From a checkpoint of a small transformer trained on Wikipedia: width 224.
MLP neurons of a small language model. Each row is named by its layer, matrix (gate and up: input weights; down: output weights) and neuron, and shows model dimensions 0-95. Each number is 50 + 10 x the weight over its row's rms, rounded and kept within 0 to 99. A neuron's up and down rows have the sign that makes its largest values positive.
After each neuron's rows, "fires before" lists the tokens most often just after its 100 highest values on Wikipedia text that the model never trained on.

L2.gate332:51 64 51 52 47 43 40 44 47 51 56 57 49 43 49 42 59 43 52 54 18 48 43 47 42 50 43 76 59 25 53 55 50 46 37 47 50 42 65 56 52 49 55 53 50 54 52 56 49 50 55 62 72 46 47 46 63 54 31 49 50 47 50 45 55 37 59 52 54 43 57 31 66 64 46 63 36 35 59 55 56 24 67 43 52 49 28 47 38 42 46 44 51 46 68 58
L2.up332:41 66 50 70 45 60 50 30 47 55 47 56 45 37 61 41 40 38 54 44 39 51 52 63 51 49 37 63 42 38 48 44 37 41 63 51 58 55 64 65 32 44 36 37 29 48 54 65 57 50 53 52 49 35 44 48 59 44 41 61 46 63 48 49 54 32 41 44 34 51 51 42 59 43 36 53 41 36 47 43 61 56 61 36 65 57 44 42 51 60 48 51 39 62 52 63
L2.down332:48 57 55 46 50 42 64 48 51 42 43 56 30 60 38 72 59 54 37 67 49 56 43 41 34 33 67 48 48 53 43 57 45 36 39 53 63 62 44 55 24 61 57 54 48 56 41 49 53 53 61 43 38 45 44 52 41 52 50 45 44 48 49 52 42 70 43 48 41 52 51 48 59 52 41 42 37 51 52 27 56 76 42 47 57 47 71 49 67 52 46 45 58 42 39 45
fires before: " ", " M"

L5.gate31:50 44 45 41 50 69 60 59 62 62 43 56 19 29 32 41 40 53 46 39 54 36 47 43 46 54 58 44 37 55 52 47 51 39 65 68 40 56 77 47 46 29 55 52 37 52 65 69 52 47 37 61 50 39 49 78 63 52 46 36 41 66 36 64 60 43 64 52 48 47 46 45 51 39 44 63 54 51 51 56 54 43 56 51 60 46 50 59 37 72 56 56 43 34 41 57
L5.up31:40 46 49 62 54 57 46 46 51 46 51 56 24 57 28 51 41 54 60 33 44 36 50 57 56 57 41 38 64 46 48 64 45 66 58 55 43 60 47 52 45 46 44 52 47 45 47 48 40 49 48 66 56 39 57 76 60 63 43 43 52 65 64 55 34 50 67 42 40 56 58 46 57 33 45 56 37 50 59 52 60 41 36 58 37 53 48 52 44 82 41 47 43 48 40 48
L5.down31:61 61 47 48 60 48 35 39 51 49 52 52 41 61 58 56 49 60 45 51 52 60 60 59 49 45 52 37 35 42 48 47 53 15 63 59 36 36 62 42 50 57 59 40 59 66 50 46 40 49 50 50 51 39 51 58 62 34 41 64 41 27 48 48 52 58 45 52 44 46 53 58 50 58 40 41 53 41 57 15 38 66 53 47 45 50 41 47 61 40 71 35 62 55 42 45
fires before: " "

L11.gate61:50 44 52 42 67 32 45 38 48 59 50 64 57 74 46 42 59 48 47 60 60 43 48 63 48 49 63 24 60 42 49 59 52 48 41 53 47 65 51 39 39 48 63 50 51 46 53 41 39 47 48 64 52 54 47 60 63 30 54 33 42 60 71 54 46 58 50 47 63 50 57 52 40 36 54 60 31 52 63 44 57 36 37 41 68 66 33 42 48 53 36 38 33 54 50 62
L11.up61:55 80 49 57 41 45 47 29 51 41 68 58 50 50 53 62 47 55 53 49 50 44 55 44 47 51 54 68 69 48 50 41 38 51 44 46 55 51 40 38 47 66 63 45 63 43 43 50 50 35 35 61 81 50 57 47 55 65 63 48 55 56 59 43 57 49 51 44 57 65 44 58 50 70 48 40 49 47 55 54 45 38 38 42 49 46 64 69 60 42 54 50 49 59 38 50
L11.down61:44 59 46 57 74 51 58 46 50 57 48 40 54 49 34 52 43 52 66 50 63 58 40 57 50 61 38 38 37 56 60 45 58 43 61 65 58 37 43 55 45 40 51 41 36 36 32 48 54 60 40 70 49 34 51 46 48 28 41 64 39 30 58 52 45 68 49 47 46 31 38 41 50 46 47 50 50 57 46 66 51 56 47 53 52 44 66 49 60 47 51 43 64 54 53 50
fires before: "-", "==="

L2.gate527:43 51 57 38 55 45 46 70 50 47 57 42 52 18 61 52 61 54 45 48 49 58 57 54 44 59 39 66 53 53 72 45 64 57 64 51 43 72 66 67 48 50 50 51 66 55 45 57 52 50 52 39 46 57 42 46 48 43 25 47 58 62 41 41 47 49 42 47 41 52 53 37 50 60 48 36 59 56 52 73 48 39 48 52 49 36 61 43 57 62 38 32 43 35 48 55
L2.up527:51 50 51 44 50 43 47 49 46 57 56 62 51 52 47 45 50 55 46 39 56 68 34 36 61 39 43 58 63 59 62 27 56 53 62 52 54 54 43 42 73 61 44 45 52 57 50 55 51 27 51 70 46 49 60 35 53 30 48 44 72 45 68 72 59 51 58 51 49 43 69 58 52 55 59 42 43 44 51 41 50 31 50 54 46 36 41 48 51 44 50 43 50 41 55 57
L2.down527:49 60 24 43 39 52 51 42 57 51 47 60 48 58 44 29 50 64 50 39 58 65 26 63 38 42 54 62 65 62 47 40 60 42 63 51 48 50 49 40 78 61 50 47 52 54 59 37 35 42 41 50 25 67 49 37 51 41 51 50 54 67 69 58 67 40 57 55 58 36 51 58 42 51 48 62 56 33 45 49 47 49 57 47 47 52 56 44 42 45 38 47 50 39 60 30
fires before: "als", ".", "e", "h", "ail"

L4.gate180:53 59 45 56 38 66 59 61 35 52 39 49 34 40 61 67 57 40 32 70 55 51 55 68 62 59 55 47 47 52 54 61 40 49 48 63 40 55 59 56 44 47 57 44 55 39 49 46 50 56 62 50 63 35 65 50 52 41 61 45 52 52 53 35 71 34 49 47 50 57 20 47 60 66 34 50 39 65 41 47 40 48 61 60 43 55 62 63 26 43 39 57 20 39 51 47
L4.up180:59 48 43 51 41 55 35 61 37 36 29 47 34 45 51 46 41 51 45 62 53 27 52 58 53 58 49 59 45 48 46 51 59 48 43 71 56 65 50 44 46 47 55 28 54 51 49 75 60 53 59 52 53 53 50 71 58 60 50 50 51 59 47 49 63 45 43 42 42 52 56 40 62 42 59 61 47 53 40 38 50 56 34 43 68 50 62 54 45 69 47 62 45 43 43 64
L4.down180:59 30 46 43 64 79 54 33 35 29 54 61 38 51 65 56 69 56 50 48 47 38 52 72 40 45 56 49 45 61 64 48 60 38 59 37 57 53 39 48 45 64 35 54 56 45 33 40 50 50 55 54 68 54 42 45 47 41 41 62 46 41 57 63 61 55 63 47 26 65 33 48 51 61 63 45 39 63 49 48 57 40 67 56 44 41 59 47 49 65 46 48 60 42 50 38
fires before: " ", " No", " S"

L2.gate370:50 52 59 58 44 34 62 48 44 56 41 38 47 61 59 45 69 38 62 70 37 34 42 66 44 55 50 53 44 44 53 55 48 55 48 63 41 66 60 49 41 28 45 49 40 49 56 44 44 48 60 52 41 45 63 54 61 69 57 71 63 66 56 44 59 34 56 45 56 62 59 45 55 33 40 65 35 30 59 76 42 54 58 49 57 46 40 43 43 59 47 44 21 48 45 55
L2.up370:55 63 49 56 29 49 58 45 39 63 37 50 53 43 59 57 60 45 61 51 44 54 49 64 36 60 51 63 50 46 48 59 44 54 60 65 47 59 56 49 51 46 37 43 45 45 54 45 34 60 53 59 30 55 58 53 56 70 55 66 40 72 54 46 55 38 39 38 43 51 60 44 53 40 43 54 38 24 56 64 46 47 44 56 50 41 51 45 29 47 41 51 38 49 59 48
L2.down370:48 40 54 59 50 57 23 48 49 49 44 57 62 38 53 63 46 64 40 39 68 38 50 44 59 57 40 47 55 52 58 66 66 38 65 65 33 59 39 50 47 59 52 46 57 63 69 51 33 61 48 44 65 63 59 42 65 52 54 46 55 50 48 58 44 61 58 55 46 45 37 56 65 37 33 36 51 59 34 31 45 44 42 49 49 43 62 48 46 54 61 67 49 67 52 52
fires before: " ", "|", " V", " M"

L4.gate582:61 43 57 45 39 52 48 57 45 55 51 33 42 60 45 54 32 41 46 52 52 58 54 53 38 59 53 44 51 34 52 52 33 46 44 43 42 56 56 52 55 54 56 60 36 49 56 53 55 67 40 56 37 43 45 55 75 63 49 40 35 57 45 57 54 29 60 42 44 53 55 31 49 48 54 64 58 46 62 52 65 38 54 56 47 54 40 53 37 75 45 47 52 37 42 39
L4.up582:54 37 49 51 53 34 56 59 50 56 43 38 42 54 36 34 44 50 59 47 48 43 64 54 45 40 27 54 60 38 57 62 55 58 38 60 55 47 47 42 47 59 47 70 24 45 51 45 56 56 40 49 28 43 43 60 64 77 44 37 52 69 54 44 56 51 65 41 36 52 53 27 43 28 59 64 51 62 53 53 53 46 47 54 44 53 48 60 23 77 45 54 56 38 57 38
L4.down582:46 53 47 54 50 48 37 42 56 54 52 45 41 54 57 51 61 57 47 54 65 81 48 47 40 50 68 41 42 46 47 47 32 22 72 57 33 50 65 44 51 71 48 37 55 57 50 47 59 42 50 40 66 53 44 45 53 40 46 65 46 42 38 44 54 48 41 50 41 44 58 63 61 57 35 45 56 45 53 09 52 63 54 39 42 53 44 45 51 35 70 45 55 62 55 49
fires before: " ", " .", " —"

L4.gate139:45 48 35 64 55 37 38 55 65 44 53 60 49 40 60 47 54 31 38 62 45 61 40 50 44 41 28 39 58 47 52 70 48 41 54 46 32 64 58 68 36 50 47 57 54 56 57 48 50 50 55 56 65 46 46 48 52 66 71 46 49 67 66 53 46 39 54 39 53 53 57 79 46 56 48 72 45 64 52 47 39 27 49 42 55 52 45 56 61 32 56 41 37 42 49 53
L4.up139:53 66 41 51 70 49 48 42 56 36 69 52 50 65 52 41 64 53 46 62 36 52 45 42 44 49 52 56 38 41 58 33 52 41 39 53 45 58 48 41 48 48 60 31 45 56 54 43 33 37 44 45 46 44 56 63 65 65 65 41 68 58 57 36 47 49 42 42 64 23 57 27 35 55 45 49 59 47 51 48 52 56 70 39 55 65 62 41 59 32 72 54 48 35 54 35
L4.down139:51 36 61 49 33 45 43 29 51 43 34 59 46 64 59 65 49 41 57 59 48 52 40 51 45 73 33 42 57 39 55 55 60 47 41 65 36 50 51 35 58 54 57 58 57 66 52 44 41 51 49 45 61 42 51 37 65 50 57 52 42 59 69 62 51 51 49 61 54 52 45 62 36 45 41 60 53 45 46 51 63 54 36 51 39 50 41 51 62 39 37 62 31 29 72 49
fires before: "|", "The", "===", "A", "-"

L2.gate62:59 46 52 46 44 74 47 56 41 57 39 53 49 48 51 46 52 52 57 36 40 42 46 47 48 60 59 50 54 40 54 61 58 50 50 47 49 60 64 51 42 31 57 58 57 66 43 45 72 46 58 62 47 47 43 58 61 56 48 49 45 65 42 51 46 38 45 42 55 53 42 36 56 39 37 44 42 38 47 63 49 33 56 44 52 68 33 37 55 47 41 52 52 51 44 43
L2.up62:49 58 62 47 41 59 30 42 42 40 62 56 61 38 36 52 52 44 63 47 46 44 12 44 29 58 57 67 53 49 61 51 60 48 55 50 43 67 48 46 52 43 41 57 47 55 51 35 43 52 48 60 46 45 81 72 77 46 51 43 60 52 50 57 65 48 56 56 57 42 39 55 69 49 32 42 42 65 57 55 49 42 41 58 46 48 46 52 50 49 38 34 49 50 49 56
L2.down62:58 53 48 39 45 43 60 57 38 44 56 22 48 55 62 52 47 33 45 52 37 60 50 34 35 40 50 45 54 44 62 40 43 61 42 49 46 47 61 48 45 49 67 56 49 63 29 54 64 44 57 54 42 42 41 56 58 54 33 56 39 40 55 49 53 66 47 52 58 45 47 58 47 57 60 41 54 59 50 39 48 50 52 42 53 45 55 57 47 53 45 47 62 46 34 26
fires before: " ", "|", "|---|---|---|---", " |", " Go", " App"

L2.gate849:48 41 57 42 45 62 57 56 55 54 49 46 55 35 58 55 55 44 40 52 43 40 38 49 45 62 66 72 46 45 58 52 49 47 50 56 37 59 53 65 53 30 73 57 49 46 44 60 49 50 63 44 43 45 47 59 58 78 49 51 57 60 34 37 67 37 53 49 72 54 59 33 59 46 37 65 34 62 67 70 49 51 58 54 44 37 40 54 44 55 46 41 33 61 45 66
L2.up849:41 60 44 51 59 51 39 56 47 46 76 48 69 55 53 54 60 53 53 59 61 48 38 52 40 51 52 56 59 46 51 61 53 34 42 60 33 48 43 42 49 33 62 55 43 30 51 62 53 53 56 33 40 60 69 53 59 34 53 42 62 42 47 47 46 37 52 60 61 46 68 51 53 47 39 60 54 45 43 56 48 51 53 42 52 47 57 48 52 44 46 50 43 43 59 36
L2.down849:59 68 45 43 46 38 45 36 43 50 46 51 49 55 54 68 48 51 33 61 44 70 51 53 39 49 48 38 49 44 48 56 44 38 54 64 59 64 51 49 35 60 43 52 56 44 65 72 45 27 61 37 51 43 50 56 49 52 49 53 58 68 58 59 44 49 53 60 32 42 51 46 65 64 39 61 48 37 59 40 41 43 36 41 62 43 65 63 56 59 40 68 57 36 52 28
fires before: " ", " −", " —;", " M", " ."

L11.gate706:50 54 40 36 52 44 51 68 31 50 54 53 74 25 52 55 57 65 59 57 62 58 62 61 20 59 62 57 48 67 52 70 51 39 46 56 59 54 56 55 52 51 39 53 49 69 54 49 55 39 46 29 48 54 58 35 58 48 30 50 31 49 59 61 44 33 42 37 43 66 50 52 39 58 49 59 54 63 45 46 37 49 44 46 49 59 39 57 53 47 67 53 58 56 49 64
L11.up706:43 50 42 70 47 48 54 52 42 54 56 55 42 45 67 51 50 60 54 45 40 34 31 47 56 35 55 50 47 54 50 57 43 44 55 41 44 59 70 76 46 47 43 71 37 44 38 40 54 44 55 30 62 54 41 61 39 54 46 32 49 50 56 64 57 57 56 28 53 55 51 48 48 52 45 34 36 50 52 39 52 59 47 35 41 56 41 55 35 47 51 45 65 75 60 61
L11.down706:58 71 31 50 36 52 46 58 31 43 55 55 54 54 61 58 55 59 55 44 48 52 45 65 59 53 52 49 44 43 52 53 50 58 49 66 33 73 31 46 49 65 44 56 60 60 37 46 42 56 81 56 58 48 62 33 55 42 59 45 72 47 42 46 66 57 61 46 59 57 57 55 60 36 43 67 45 57 45 33 32 30 59 43 61 46 32 52 56 45 51 52 27 48 55 68
fires before: "ry", "ered", "ire", "ran", "er", "ries"

L5.gate180:49 36 52 45 45 88 36 61 45 48 44 44 47 25 65 58 39 59 51 46 54 49 48 39 46 42 51 56 40 45 54 57 46 51 66 40 52 43 63 56 58 57 45 43 59 48 38 55 36 56 52 58 23 53 48 44 45 33 51 47 57 39 54 56 45 37 59 48 56 74 46 52 52 49 45 60 41 45 37 53 28 47 29 50 41 52 51 69 56 40 23 50 47 40 65 55
L5.up180:48 54 43 56 56 37 50 50 57 69 57 54 39 49 67 46 48 50 51 61 54 34 55 58 34 41 49 49 67 59 46 57 39 51 60 53 42 43 60 49 67 43 51 59 48 45 43 46 54 37 54 49 65 31 57 47 54 44 46 48 46 23 62 58 58 59 53 42 44 62 54 56 52 46 47 43 31 71 54 54 66 54 50 52 61 69 45 62 43 65 37 36 44 42 45 49
L5.down180:55 50 44 50 62 58 55 55 55 43 53 39 59 62 47 48 52 65 61 58 50 55 55 41 45 70 49 41 43 43 42 49 40 35 59 57 54 32 68 55 55 61 40 52 42 41 67 46 53 44 42 41 48 43 56 34 26 57 66 34 55 58 69 73 35 41 34 33 40 33 58 58 62 49 68 53 34 57 30 51 54 55 52 68 47 28 53 44 47 59 35 60 59 40 61 48
fires before: "ed", "in", "y", "e", "s", "a"

L2.gate28:67 57 51 48 57 51 41 54 40 35 47 50 45 52 48 31 41 58 38 44 60 47 56 48 58 44 69 55 79 61 43 41 46 72 60 50 52 40 43 45 68 58 49 45 56 49 51 56 59 42 34 37 62 62 58 45 40 34 47 42 61 52 67 41 47 55 47 46 46 46 35 35 18 59 70 31 61 72 42 40 62 45 34 44 61 58 58 57 61 39 46 31 54 47 38 56
L2.up28:48 49 54 44 63 58 54 42 56 67 59 59 65 44 52 33 58 44 42 47 43 58 52 46 44 58 60 65 60 42 59 48 54 54 34 64 45 45 41 49 48 41 27 58 55 54 42 33 41 54 70 52 50 72 22 40 54 54 66 54 59 59 59 57 41 32 66 49 50 43 59 32 44 46 34 56 60 46 48 58 44 37 62 64 31 65 51 49 41 54 69 44 29 58 46 37
L2.down28:45 38 42 55 44 59 60 60 49 38 34 50 46 56 58 50 61 43 52 64 43 49 45 44 50 33 50 59 35 47 46 62 53 52 59 46 41 45 47 56 59 56 54 34 65 29 68 59 44 60 60 58 38 30 63 28 45 44 46 76 35 51 63 48 64 60 59 32 42 39 24 39 44 49 69 54 55 49 54 29 73 59 34 59 67 60 45 51 51 53 48 56 40 53 50 68
fires before: "-", "al", "g", "ol"

L11.gate818:48 44 46 52 63 38 55 33 51 51 70 59 50 54 49 38 47 63 42 49 33 53 58 31 59 71 53 23 54 54 44 55 63 57 33 71 50 45 60 50 41 60 54 38 45 56 66 72 53 63 50 40 61 45 42 53 76 55 34 45 60 53 56 41 46 41 60 51 63 54 53 56 61 25 44 56 47 53 51 59 64 57 47 45 65 50 53 50 68 23 61 43 43 56 52 43
L11.up818:53 54 53 54 58 45 28 45 40 34 68 60 37 56 32 61 49 39 65 40 43 49 52 65 48 49 48 51 49 46 60 51 44 49 53 71 29 39 49 56 76 37 33 53 44 60 60 53 59 55 35 38 53 42 60 49 54 50 49 40 60 51 34 61 42 55 46 35 45 46 34 37 46 55 61 63 57 61 61 42 42 49 54 25 56 52 50 44 61 51 28 49 40 57 50 67
L11.down818:42 31 55 82 40 32 49 45 51 43 64 46 38 70 69 48 50 50 46 40 50 62 36 38 38 63 39 64 43 42 59 52 68 55 55 50 58 46 54 50 38 63 31 43 49 61 57 56 50 66 47 50 42 42 39 47 66 52 29 60 47 54 55 43 53 57 43 44 55 49 48 51 49 34 60 48 45 53 54 65 40 45 30 44 48 47 45 59 62 39 54 42 60 46 50 35
fires before: "-", "|"

L10.gate563:44 56 53 48 49 42 46 49 57 50 48 75 29 54 65 51 34 64 81 51 49 55 50 58 51 36 54 40 50 54 36 38 42 60 47 48 45 35 73 41 47 50 47 48 61 64 51 73 44 32 43 71 48 61 51 53 35 50 52 51 40 62 46 64 50 46 50 49 57 52 64 31 41 45 44 46 50 54 40 44 44 59 50 30 46 46 56 47 41 45 41 67 48 44 45 58
L10.up563:57 40 37 58 38 46 46 48 45 56 45 46 30 58 41 43 61 43 49 39 51 48 38 47 80 71 52 50 59 35 57 42 46 37 66 51 45 53 59 48 47 53 46 69 26 64 32 58 55 33 58 61 42 42 37 47 42 40 40 25 47 54 46 50 48 32 44 62 61 46 49 51 55 73 37 50 55 44 46 40 37 53 37 51 44 59 62 52 45 49 61 71 36 52 25 50
L10.down563:46 48 52 44 46 51 48 56 54 47 45 51 39 39 62 67 44 52 40 55 55 64 26 37 38 57 34 48 56 52 59 44 38 64 60 32 55 40 44 55 62 30 57 40 58 45 46 66 52 48 52 50 42 58 56 56 61 59 28 32 44 44 54 43 59 70 35 51 65 47 56 51 48 50 62 48 45 36 41 55 50 49 52 55 52 36 74 49 61 63 46 47 41 72 38 50
fires before: " App", "0", "s", " ", " Go", "ists"

L11.gate763:35 59 56 46 58 32 47 62 45 59 60 46 47 55 52 42 59 40 24 43 63 41 37 45 41 40 32 22 51 43 60 62 42 67 59 49 65 62 33 55 56 45 50 47 45 51 23 44 48 49 52 42 39 67 62 47 43 59 45 59 37 41 28 33 46 49 55 53 53 42 58 68 50 67 51 34 36 64 58 55 41 40 39 57 72 51 44 61 49 64 40 60 41 43 55 46
L11.up763:66 53 45 47 63 54 56 61 35 75 38 68 19 45 56 49 52 45 48 45 54 58 50 51 36 46 60 61 57 58 53 39 55 43 58 43 49 49 62 67 33 70 52 36 45 45 59 63 50 32 59 49 46 76 40 64 58 69 58 59 48 39 45 42 41 53 56 62 36 45 52 41 42 46 57 32 44 37 46 49 49 41 45 39 51 40 33 56 59 54 64 51 61 48 53 38
L11.down763:57 48 50 38 34 38 44 66 49 58 50 58 36 56 63 38 62 37 54 39 51 70 39 44 48 62 35 46 47 60 42 49 55 69 47 69 39 58 40 44 62 57 36 66 55 32 44 34 53 46 48 55 55 43 38 57 36 44 59 48 47 41 21 43 63 61 48 43 58 47 36 53 53 54 43 63 58 59 66 43 44 51 46 44 30 41 50 59 53 60 39 43 62 46 57 52
fires before: "0", "1", "2", "3"

L11.gate190:50 37 74 51 56 54 51 63 45 48 44 38 51 59 57 64 47 38 53 51 62 54 51 52 28 43 50 47 49 46 66 62 60 75 52 39 36 57 53 54 61 25 45 46 34 50 54 46 52 56 50 42 41 52 57 53 51 44 44 50 51 44 49 50 52 41 50 43 57 35 29 58 57 47 52 64 34 45 37 59 73 45 69 50 68 49 38 54 55 31 37 44 74 52 40 45
L11.up190:37 76 49 51 66 51 61 61 41 33 44 26 21 36 45 49 53 50 41 58 57 47 63 47 33 39 45 47 39 66 42 50 65 56 58 73 42 56 67 50 49 34 63 43 45 55 50 33 60 55 31 52 53 66 44 47 40 52 44 51 54 37 41 52 39 40 54 58 35 39 53 52 58 55 35 45 39 57 58 63 56 41 52 31 58 54 65 54 72 46 48 34 51 57 51 46
L11.down190:47 51 42 41 57 51 60 37 52 42 47 58 49 63 51 64 48 43 42 37 40 64 57 54 49 43 46 66 51 44 62 48 44 52 55 68 65 51 45 44 38 47 31 43 54 44 27 51 60 41 56 54 46 45 38 49 43 45 47 58 47 35 44 57 47 48 65 39 44 57 55 76 46 57 50 59 43 39 49 32 44 42 46 54 29 40 43 35 50 46 48 47 50 53 46 45
fires before: "0", "3", "4", "2", "o", "1"

L10.gate162:74 48 41 40 58 54 34 49 41 36 40 42 43 57 42 48 49 48 69 51 48 54 54 58 68 56 41 52 46 35 64 67 57 45 46 50 42 31 51 55 55 58 54 26 52 73 67 41 43 55 60 34 53 55 49 44 40 50 55 60 47 42 53 66 47 73 48 45 70 59 47 50 57 74 66 45 49 52 56 49 58 54 37 51 55 44 44 57 47 41 49 52 33 60 56 43
L10.up162:72 52 39 43 38 56 45 38 42 53 55 70 57 63 44 49 54 57 46 56 32 35 57 49 50 45 53 49 36 53 44 40 37 37 53 47 54 46 57 55 46 38 51 38 37 65 48 41 51 63 58 46 80 31 50 53 56 40 49 48 48 46 48 70 57 56 51 40 68 57 39 53 56 58 56 61 58 47 52 42 46 51 46 26 43 52 43 47 31 43 40 47 50 61 61 37
L10.down162:53 68 54 47 40 46 68 56 54 47 46 40 53 58 66 54 38 40 56 51 69 45 58 59 30 57 66 45 46 29 66 58 45 46 30 58 50 47 67 53 39 43 38 59 60 44 47 36 46 38 51 40 45 54 39 45 37 60 62 58 56 53 63 52 49 43 59 43 55 58 54 53 43 33 56 49 41 69 35 58 38 50 36 50 63 45 45 44 53 41 60 53 36 51 49 40
fires before: " in", " by", " as", ".", ".\n\n", "ed"

L11.gate703:59 55 75 49 61 37 41 57 55 59 59 58 56 38 52 44 54 46 59 48 53 49 41 46 59 50 38 65 52 42 57 35 46 50 46 57 50 46 46 52 63 50 47 40 63 60 51 57 54 43 55 46 40 70 30 36 49 43 50 53 62 28 46 58 25 39 48 56 48 45 60 44 42 57 43 67 41 60 47 36 73 36 36 40 57 44 52 46 52 48 42 61 34 59 52 36
L11.up703:45 44 47 41 63 53 52 60 58 55 57 52 63 44 54 55 50 59 40 40 62 65 40 34 61 65 49 52 64 39 53 51 56 52 64 73 42 62 44 60 68 59 53 70 67 48 52 32 76 65 43 46 68 47 47 37 48 30 61 45 40 56 73 57 47 43 39 47 43 53 53 35 37 44 47 45 44 48 51 48 60 53 45 65 42 46 56 47 43 66 29 46 35 58 42 57
L11.down703:53 41 31 37 66 58 49 40 34 56 55 49 54 61 44 53 53 34 41 55 49 39 46 65 43 71 45 69 54 39 50 63 43 59 56 65 58 48 27 36 37 46 41 51 59 61 54 62 44 71 54 45 37 59 52 42 56 53 47 42 60 40 64 55 45 32 56 65 59 60 56 43 49 56 61 64 57 61 61 49 61 41 61 45 42 58 60 38 55 38 51 45 64 53 34 58
fires before: "ast", "ach", "-", "h", "al", "e"

L11.gate876:33 61 50 47 49 63 46 60 54 40 44 41 61 60 39 63 38 44 41 46 60 60 51 57 56 65 66 35 31 48 62 41 46 54 51 46 55 46 52 41 41 56 75 43 44 60 54 67 72 39 44 31 52 39 57 60 41 46 48 35 77 68 53 59 55 66 65 47 40 70 52 43 40 45 39 48 48 60 51 50 31 47 42 40 48 47 28 53 37 48 54 68 52 53 47 54
L11.up876:57 46 57 49 46 62 39 47 58 53 43 55 40 67 64 52 39 67 57 32 44 43 45 72 49 54 43 53 38 50 60 53 55 49 52 44 62 57 63 44 41 56 58 61 39 56 51 58 68 47 62 41 50 54 64 42 53 42 58 60 45 54 49 56 77 54 63 31 53 55 50 63 41 32 55 57 60 57 38 39 34 49 44 58 46 41 38 29 39 29 37 66 45 45 52 35
L11.down876:66 54 42 42 50 58 52 56 25 35 36 38 33 53 42 42 51 57 51 46 43 73 65 52 63 46 57 32 42 44 51 38 32 48 61 51 55 55 46 49 62 47 59 55 43 57 53 73 41 61 41 48 48 48 34 67 40 48 47 56 56 52 55 58 65 71 41 69 47 61 78 52 52 58 58 24 41 61 62 48 47 76 51 50 41 46 47 53 39 33 48 57 55 41 55 47
fires before: " by", " in", " to"

L2.gate159:56 51 62 50 38 45 61 54 26 59 57 57 36 52 37 45 37 41 31 54 37 24 42 61 52 50 43 38 42 45 57 49 47 53 33 71 41 47 60 68 39 24 52 50 47 49 44 51 55 48 48 48 57 32 52 56 58 60 52 57 39 55 51 50 51 42 51 54 51 43 66 52 57 41 59 43 25 45 43 63 74 39 64 46 58 55 53 37 44 78 49 51 42 44 41 63
L2.up159:57 41 67 47 44 44 63 46 54 53 40 66 35 46 50 47 46 37 38 45 29 19 49 50 62 51 56 65 60 55 42 48 50 55 34 65 61 53 54 66 37 33 55 52 41 40 32 40 66 37 61 59 50 51 49 52 48 50 51 50 54 69 27 60 53 28 55 40 43 58 63 58 56 25 48 68 23 56 51 62 40 47 54 51 48 49 47 62 44 70 50 47 27 47 61 44
L2.down159:41 56 49 59 54 55 38 43 55 55 62 45 49 54 48 59 60 53 43 54 69 66 46 43 47 40 65 34 45 45 36 52 39 20 64 50 37 44 73 49 50 64 48 45 52 60 60 55 47 48 48 48 72 43 50 61 46 40 52 79 40 42 49 54 57 39 56 57 45 37 60 63 60 56 52 39 55 30 47 07 50 64 59 47 41 54 40 42 69 31 78 42 55 51 44 60
fires before: " ", " L"

L11.gate511:28 60 48 50 73 70 49 60 49 50 58 64 52 49 46 66 47 53 62 71 55 48 43 60 40 49 50 56 31 55 54 62 55 56 53 44 45 43 59 42 67 53 42 58 59 44 41 66 51 40 34 47 45 58 55 39 56 37 47 61 44 62 51 54 52 47 52 58 56 46 53 34 46 72 47 31 50 44 22 47 37 56 44 62 59 45 40 55 45 73 43 37 33 40 60 52
L11.up511:39 52 40 56 58 51 58 58 49 45 55 60 36 54 41 41 49 48 58 78 47 46 49 40 36 53 34 49 49 43 48 58 73 54 60 48 37 24 64 47 47 66 56 60 47 67 47 54 48 53 52 46 40 56 44 47 51 59 63 53 52 65 53 30 61 47 45 53 61 55 52 61 59 55 34 40 59 51 64 67 53 45 40 61 56 44 38 56 52 64 61 42 43 54 56 59
L11.down511:64 41 59 45 42 59 42 46 55 56 47 32 61 71 53 62 34 55 50 44 53 62 35 71 40 52 48 45 47 51 29 56 41 46 45 56 47 36 48 48 47 46 73 49 65 54 50 42 34 56 51 66 56 71 61 48 45 21 38 60 56 57 48 62 48 40 48 39 52 37 47 53 47 27 67 52 47 37 38 45 45 68 57 63 43 49 54 58 46 38 40 56 51 60 42 43
fires before: "s", "0", "ether", "ish"